{"d_mlp": 1344, "rope_base": 97100.0, "attn_scale": 0.125, "init": "uniform", "lr": 0.000426, "doc_mask": true}
MLP neurons of a small language model. Each row is named by its layer, matrix (down: output weights) and neuron, and shows model dimensions 400-495. Each number is 128 + 24 x the weight over its row's rms, rounded and kept within 0 to 255. Numbers have three digits each. A neuron's up and down rows have the sign that makes its largest values positive.
After each neuron's rows, "fires before" lists the tokens most often just after its 100 highest values on Wikipedia text that the model never trained on.

L6.down668:149138089143118163139110122121088129139103070118123162154113157148135142094145137105095128137135121117186129096161135164149115129110160114126112155086111098146104146123136144143105179157128149099116143109114152121138116110154136069153155173149092091102164149096153120139140132147104154126
fires before: "1", "0", "2", " to", ","

L3.down717:172133121101094129137135101130131119104113116141125117115091130152143087135177162155128136148127169082129102133128129135109118115121114115126114091169118126115145129127156100165113102105104147116156139154165143111138173160111082131128101170166100136121141143139138097106132110116115134162
fires before: " |", "\n", ":", " (", "s", ";"

L7.down76:179085167152107164124094128125096101146106126123094062106131146123125149112117101131115154150070172131106162131163106154159116198131102163126148141126169141154093137099150176139156109140155135126151132110172112121142136138174135126151098133127089140131115137111141102138128106112133126144
fires before: "\n", "---|---|---|---|", "N"

L7.down1022:117154133097095111146150094137105164095122147151153149124123136145139164140140088140110151121187123077159130148174125171119145136097145124118143141122129111107137085140116117152111118138134110132116132083140116132170132125142096137146159161143194086128131136108169161098126126114150160145
fires before: "2", "4", "3", "0", "6", "5"

L6.down858:109113111133129126166116111099091088125099176085105100126144091115159120149151161130114142133121101107136142132143139084112149081160116128134175130135177138128144166154116126146150119156144076125146128110134153144111120142125175124135115125120180164132124140104151163166134123116095125133
fires before: "1", "8", "7", "2", ":"

L7.down397:145120142153121125113138154149147131149115161127125104098101161129122161133109113122146149116090121138122123111103143174154144133106111173122107175150122098159116119118120142140169100123144128087142156089110126123165145070141127133158176117073166131126148140105080145133172139120118119107
fires before: " |", " Candidate", "3", "4"

L3.down1012:110148142109118107155121101111136119160087115163179099114125103155120116118144128107133105149105118164086147140167158129108099107110148151089168117100123129086104099176102120123136101107106151081149123155105139145147122116120115115150136102123090090055101139132184102090115135142107120168
fires before: "\n", "s", ",", ":"

L7.down149:137109168113123144118116162080123121132133107134193117168163148126122140116146115140185129126152099148131112107136122136112072150143134118107154118101123164116142167122148133144129125128157161078075113140126110121106114113110106127149118132122128101099134129138133108116132101133138123125
fires before: "5", "4", "6"

L7.down441:147167096098161128121130135165083108084137110157111133146153151073127111171120136089163117146146079152163142109123131119133143137130155112121117148115106139172150124139119135141090144129121130136136114126126153129127159140144126117141123151140141115114115112102120121076144109143107144117
fires before: "s", "ed", " to", "ing", " the", "es"

L6.down1330:118182099083113141086095145129156150150110134158117119128131112079113161143133128166158135129153109127150106145139128151128094084123129086153145169103113155124108126131137142087123094151128123101146111133101114096130124112131150105095111129131133140129158134108148108136100157131142091169
fires before: ",", "."

L7.down225:132084119113110170136180133107127094154125163096097164131078148087149133155143068139103152140152142136109131082166134175092166106110130143100150082132139144136109119136085082120122148102107146136170103113104130116108111131119096085133133107100164160143086152105118103127097135102100169128
fires before: "0", "1", "9", "2", "4", "3"

L7.down1063:153134156096134088123115134114152137184142144150150123184102138166165135156143110110174176133141153139101109152107120137104136155085141125101084112126093106118140106123087135149131093085148137161138093112135136155117074156156149102129131111138130100154105108172094123135122132115127166157
fires before: "s"

L7.down1315:142104082152113099105160152122094129151144099119086112144163143104159124135129131133127180129145115110133109044130128145130121098129131140140080126114135094104127132122141109118109154129110120144150121096133153129158105111125099082128170148111135135135128127140093140181119153114094122142
fires before: "0", "2", "1", "4", "3", "7"

L7.down1328:060186115148108130102146130133072128109098139096118149128099104139131154130161076077123125138130155155088141088095145153132160103109093086134130120112141158134105105126116164099107166134148127180131129159091100125099097120097153105138098119094145093143116153118108146150138105121105116156
fires before: "0", "am", "1"

L6.down676:132124123109103125112091106108146149120169091145139111128112141095137075135120138132110101135094164151097149158077101170131141137098149130110115119149116105139117112114180137102136123123101093171148118148104161112117129135090106138145170088141113162081090103099105152109095168181115145114
fires before: "\n", "---|---|---|---|"

L7.down763:112158138126161102134153167114087134123122123102136140119082145116136140105167132141100143125168133102088128103098174131114079140155117113139150102133111118139133122131138122135097184142136109106076131117116150133108140114107135161137159109141102114132135116114132108145142151156091160144
fires before: "2", "3", "5", "4", "6", "1"

L6.down642:146132150130135109130137129117107066123141083146165095138108143134128154123161131159112158148152115143122089135116117131162136123118158116110101096143104154116131123149116112111135156109134166142137133108133132124154106069163162081156099137143177121128116134133132109112124121125098126162
fires before: "7", "6", "-", "\n", "8", "The"

L7.down317:134151126090126135096125107141121098124143094121175140106117112129189137131085122140123156159137105108118118174150105151105157128100111131133130142102175165185135115124158136119184087116110142117118109149101124116128106142191093089126092107136149133138140120139141099072147146118135133150
fires before: " of", "-", "ing", " coach", "ed"

L7.down1144:116137107153134116138127108109112122104134156084108130131125146131151151088116109165139162137090104175100129096125139144138136105130152143135156124100170085153118121099099098114103131141102100095156153156145130148127102106105092132127165129108180158095113158123116103130112135100097127171
fires before: "7", "6", "2", "1", "4", "0"

L7.down1290:128111082163141117106092124076138178149137106109154115129146170143140122102140121142166128122135121118130119130141127094113137122118181132121195099146121137107167139124115132116185167128117115120112142117131128100131111106141135171136115118167141135123101125130158113098163115157139118130
fires before: "6", "5", "7"

L7.down1134:139128121149136089088105104110140170143161095114130105102103172106112137153136113193101127119152174127135124140111149132120140174131083148133133141149149129158174116137154168134101136119090132149149156106151148146143158089137139140115161135129135138115128152123132170116124090133139151135
fires before: "0", "1", " |", " of"

L6.down1078:164139110142085095087099137087124104141148107178152141157131115112141174160155159092155125118130135143176134113093143124128108146164134143116135172143137122129112162131109149135135150128176150115105135136140109128130118161126127131153102082121116115164082101156104127144128121122122123119
fires before: "4", "5", "7"

L7.down894:125121121158088157115103155112128118091121111078136135131119140132150110107164144108139156166115107154161127143119128104107083133133113135110181153146107125155123134124173123132159136121133142098142125154136093079083093088110128155162129088101133128141099105100091113084141107175121110105
fires before: "4", "5", "3", "6"

L3.down1119:168143145065118147107126147138137145142166160143118073111127155110128158108147132129130132141098160142128127124125113139151169158108101125162153136133175138120107154113146190149090136112119102125159113151142108121137117155107116114105160101185117129132134116118155097134128177139126125135
fires before: "\n", "---|---|---|---|", "s"

L7.down1213:143090139143142127116133152124123107155138141118152137133117137109122174155150138090105146145132098133100179107126074174110101130128184122126138165137124120137130107146086149100113112120112140120116127181144088106208088153104119112162090114098111095109119131121157094122127174132119136142
fires before: ",", ".", " and", " in", "\n"

L7.down860:158172117137095093124134112121139082101105112134149125137083146131085112107137134127119163100101153090183141106151104119068107103146087088096120132087143147147123110137140114115151111179125137137079111166143130096110103144100151126123128121141112127137126099183176107120150147114092129134
fires before: "-", ".", " |", "==", "\n", "==="

L6.down1013:153102084077155113118158122101102151119120104107078104084131165138117095144170161115088120110117142116126124119117142111122116142156134140122139157142122164105152165149153115139125118087141139155132134127085121145132143159104145112128166115120150134103101115167141146133136119150129113117
fires before: "0", "1", "5", "s"

L3.down1228:122143135114096168109169098117093135115105114150137133191152151118117124116161125131141160120146140136107114141111141133197147126131116129147093099132107140133126123115107144124121115077145109169137128141130134130112151088157175145095088151125071114139137148149128129114112108131097107106
fires before: " |", ";", "."

L3.down1187:184151119121089148101122136105146134122110126141123111178138112113127113118156114126168160116136131111102091097129086108098203141090097139108120128132158122116153133141149111133135168149143113132148079148147148154139100168149127160136124127139122133168109116149104121176136136140129147083
fires before: " |", " to", "ing", "s", " Today", " ("

L6.down409:138127123100075091124112145135167143133117119163138147134110150127131095124125144131141161126132112150148179174110110147130076126119143139148150116114148101127206120094139160108137110128151142154144100087167117095108092162149128121136152099162135113133098108135095097090150081133118104143
fires before: ":", ".", "s", "\n", " |"

L7.down205:124165160156132133140102134136132097138156162143107095142075127160137152123091128126127138100188142157112099118158141139145102139142150112142137156098145123113089102102136113156132111172160149150116135115134133107128134106138133130190125106146123130147122130142090157148153155139134127110
fires before: "0", "4", "5", "2", "1", "9"

L3.down642:113107124149134138112134114136156136090097151100119138145112129142146096105181122116106156117143158080197174143101106157122109171161093164124114124137150123139137128183191105104110138133108111148155123104107134099123172140123090125163060114127147093087127130140113151131138139145101135086
fires before: " |", ".", "0", ";", "–", "2"

L6.down870:131080151135091125079098111141117107132140192113125147149118113119157152140149068137170155125114138136101116117143150106176125147101141115126148149142082130114134115141101098127121096120130157094130115135118119148146111138135149133176121123135108149148149172151112129131117147091110129106
fires before: "==", " ==", "\n", " and", " "

L3.down60:104123087134104144118108081157137128125106117131112151113143147145122117115168115111140154152110171080114112136101114137140139137145154127149141073164091111146145128160164145098086126132142128150188109101174134125110188143154101073119139144130104129099132116121104089142121141143124096107
fires before: " |", " (", "\n", ":", " Released", ";"

L7.down1341:155146115149087095124148142104096076121128141139144077117075100162135146116157152106118140138078086091145143085107134108117088099155131133111169099149135133111109131113126111140178141136098107137109148113123121138117138124115166158138103151156143125146115114136126148137146121138101128153
fires before: "5", "6", "4", "7", "|"

L7.down942:140139116115117178157140153120110105126168140098144135118098126140107113161130130108195164149125184141157149135125144095136145112098155127120137118123105162118115116187102104107104135137131092140114148111155104088122088147196068126126167146146128131164131117126132088132162108126130183152
fires before: "2", "%", " |", "3", "ci", " "

L6.down731:127113104111109149109082124137109120156065114132145120126106140101156132164172132174132113156160130141185147129139116134128121152128182139113151096137117127143125140105113125136136135114124112099127097113100141108139120155151149115112103134114120154090097154086182112104156150126114112165
fires before: ",", "–", " he"

L6.down94:107156117123171147128145072157098119124114083100119088114172127145114106152135162166143145114142113133127139137113119135128107128157151126163130128154129095143094123151132103133135130148180117102152107117096113123135121134108139141128136107134141149142098080133125104148147153136166174119
fires before: " |", "2", "1", "7", "0", " "

L7.down401:149116173104144107157118104134135127132107098144151127100148160137166109111125150151150130107120151137133095130072138129139159131127116137142119147112067113105135094103107166135165116164183140130102121116087132131099136166105168143112114144122140145128135136135159133125156135147142174086
fires before: " ", "\n", " in"

L7.down987:119092141155081103142122127100129152115089096148180152132137129163136102110146168112139121105143113105090103129117157146131148126140092142136131099122136091142128137149110101156110114089139139091143130152133108123104157125136093187131127091135096099139123148125110134130150125116105140129
fires before: "6", "7", "8", "9", "5"

L7.down281:126126116125105118081149147134153126102081169111176087111078082097135122120135130140110080115092125124164150125133147130089133106123160085092163083105143129122146103156130111079118136167107120116109106108106080048136147124131142132139166130122160103140168179101125131134096114069103133151
fires before: "0", "2", "1", "3", "4", "6"

L7.down1313:124161119104147146173138152160111109136144091149137131133139122152112122133080104099133103097126166135158158110109083122115092099157169150121147109121133131137112139096107107130080105119122161150101110148101122161104114181157120131149116134114122102123167159135139125107129145163104159169
fires before: " of", "|", "-", " ", " American"

L3.down460:133114124104156150135124154100145135146138168160124110148096125102097134104171103122114177138110081167172130137122117123185133103131157125118137158148140146143115101117165125130129125108139125127149109160122101180119141080120124126128146121138087125106112141095126134169154088162125164114
fires before: ".", "s", "gu", "lli"

L7.down968:116141148124125145112141141158126154135110107157163089130121128113136131143151149127086133108120080108123128116109166119120136108160127112119146132163113117138156134108089103109144144161134105125141117160144133141102114135139181151169155146097101120132109125102105122106115155146151108137
fires before: "1", "2"

L7.down89:155163153121082142116123148163158139103119080112160078132122088151162104123101142129077126116091083107127121136101109121135087100126106118124115130122120149182109115139151176163148114167123119130118156138144149147111110093129141148145174129147140099132127077099094111104122156174130089158
fires before: " the", "s", "ing", "ed", "es"

L7.down845:130146111099105146129137151153119099123156156131110151130102099137090132129062144119132115115126173128178139109122123123092167155165165110119138145110125091144137139183124115179139103131149172132113097103120167069163096104164103140136123082124125145154149131140100143121135106148090094123
fires before: "-", "3", " ", "\n"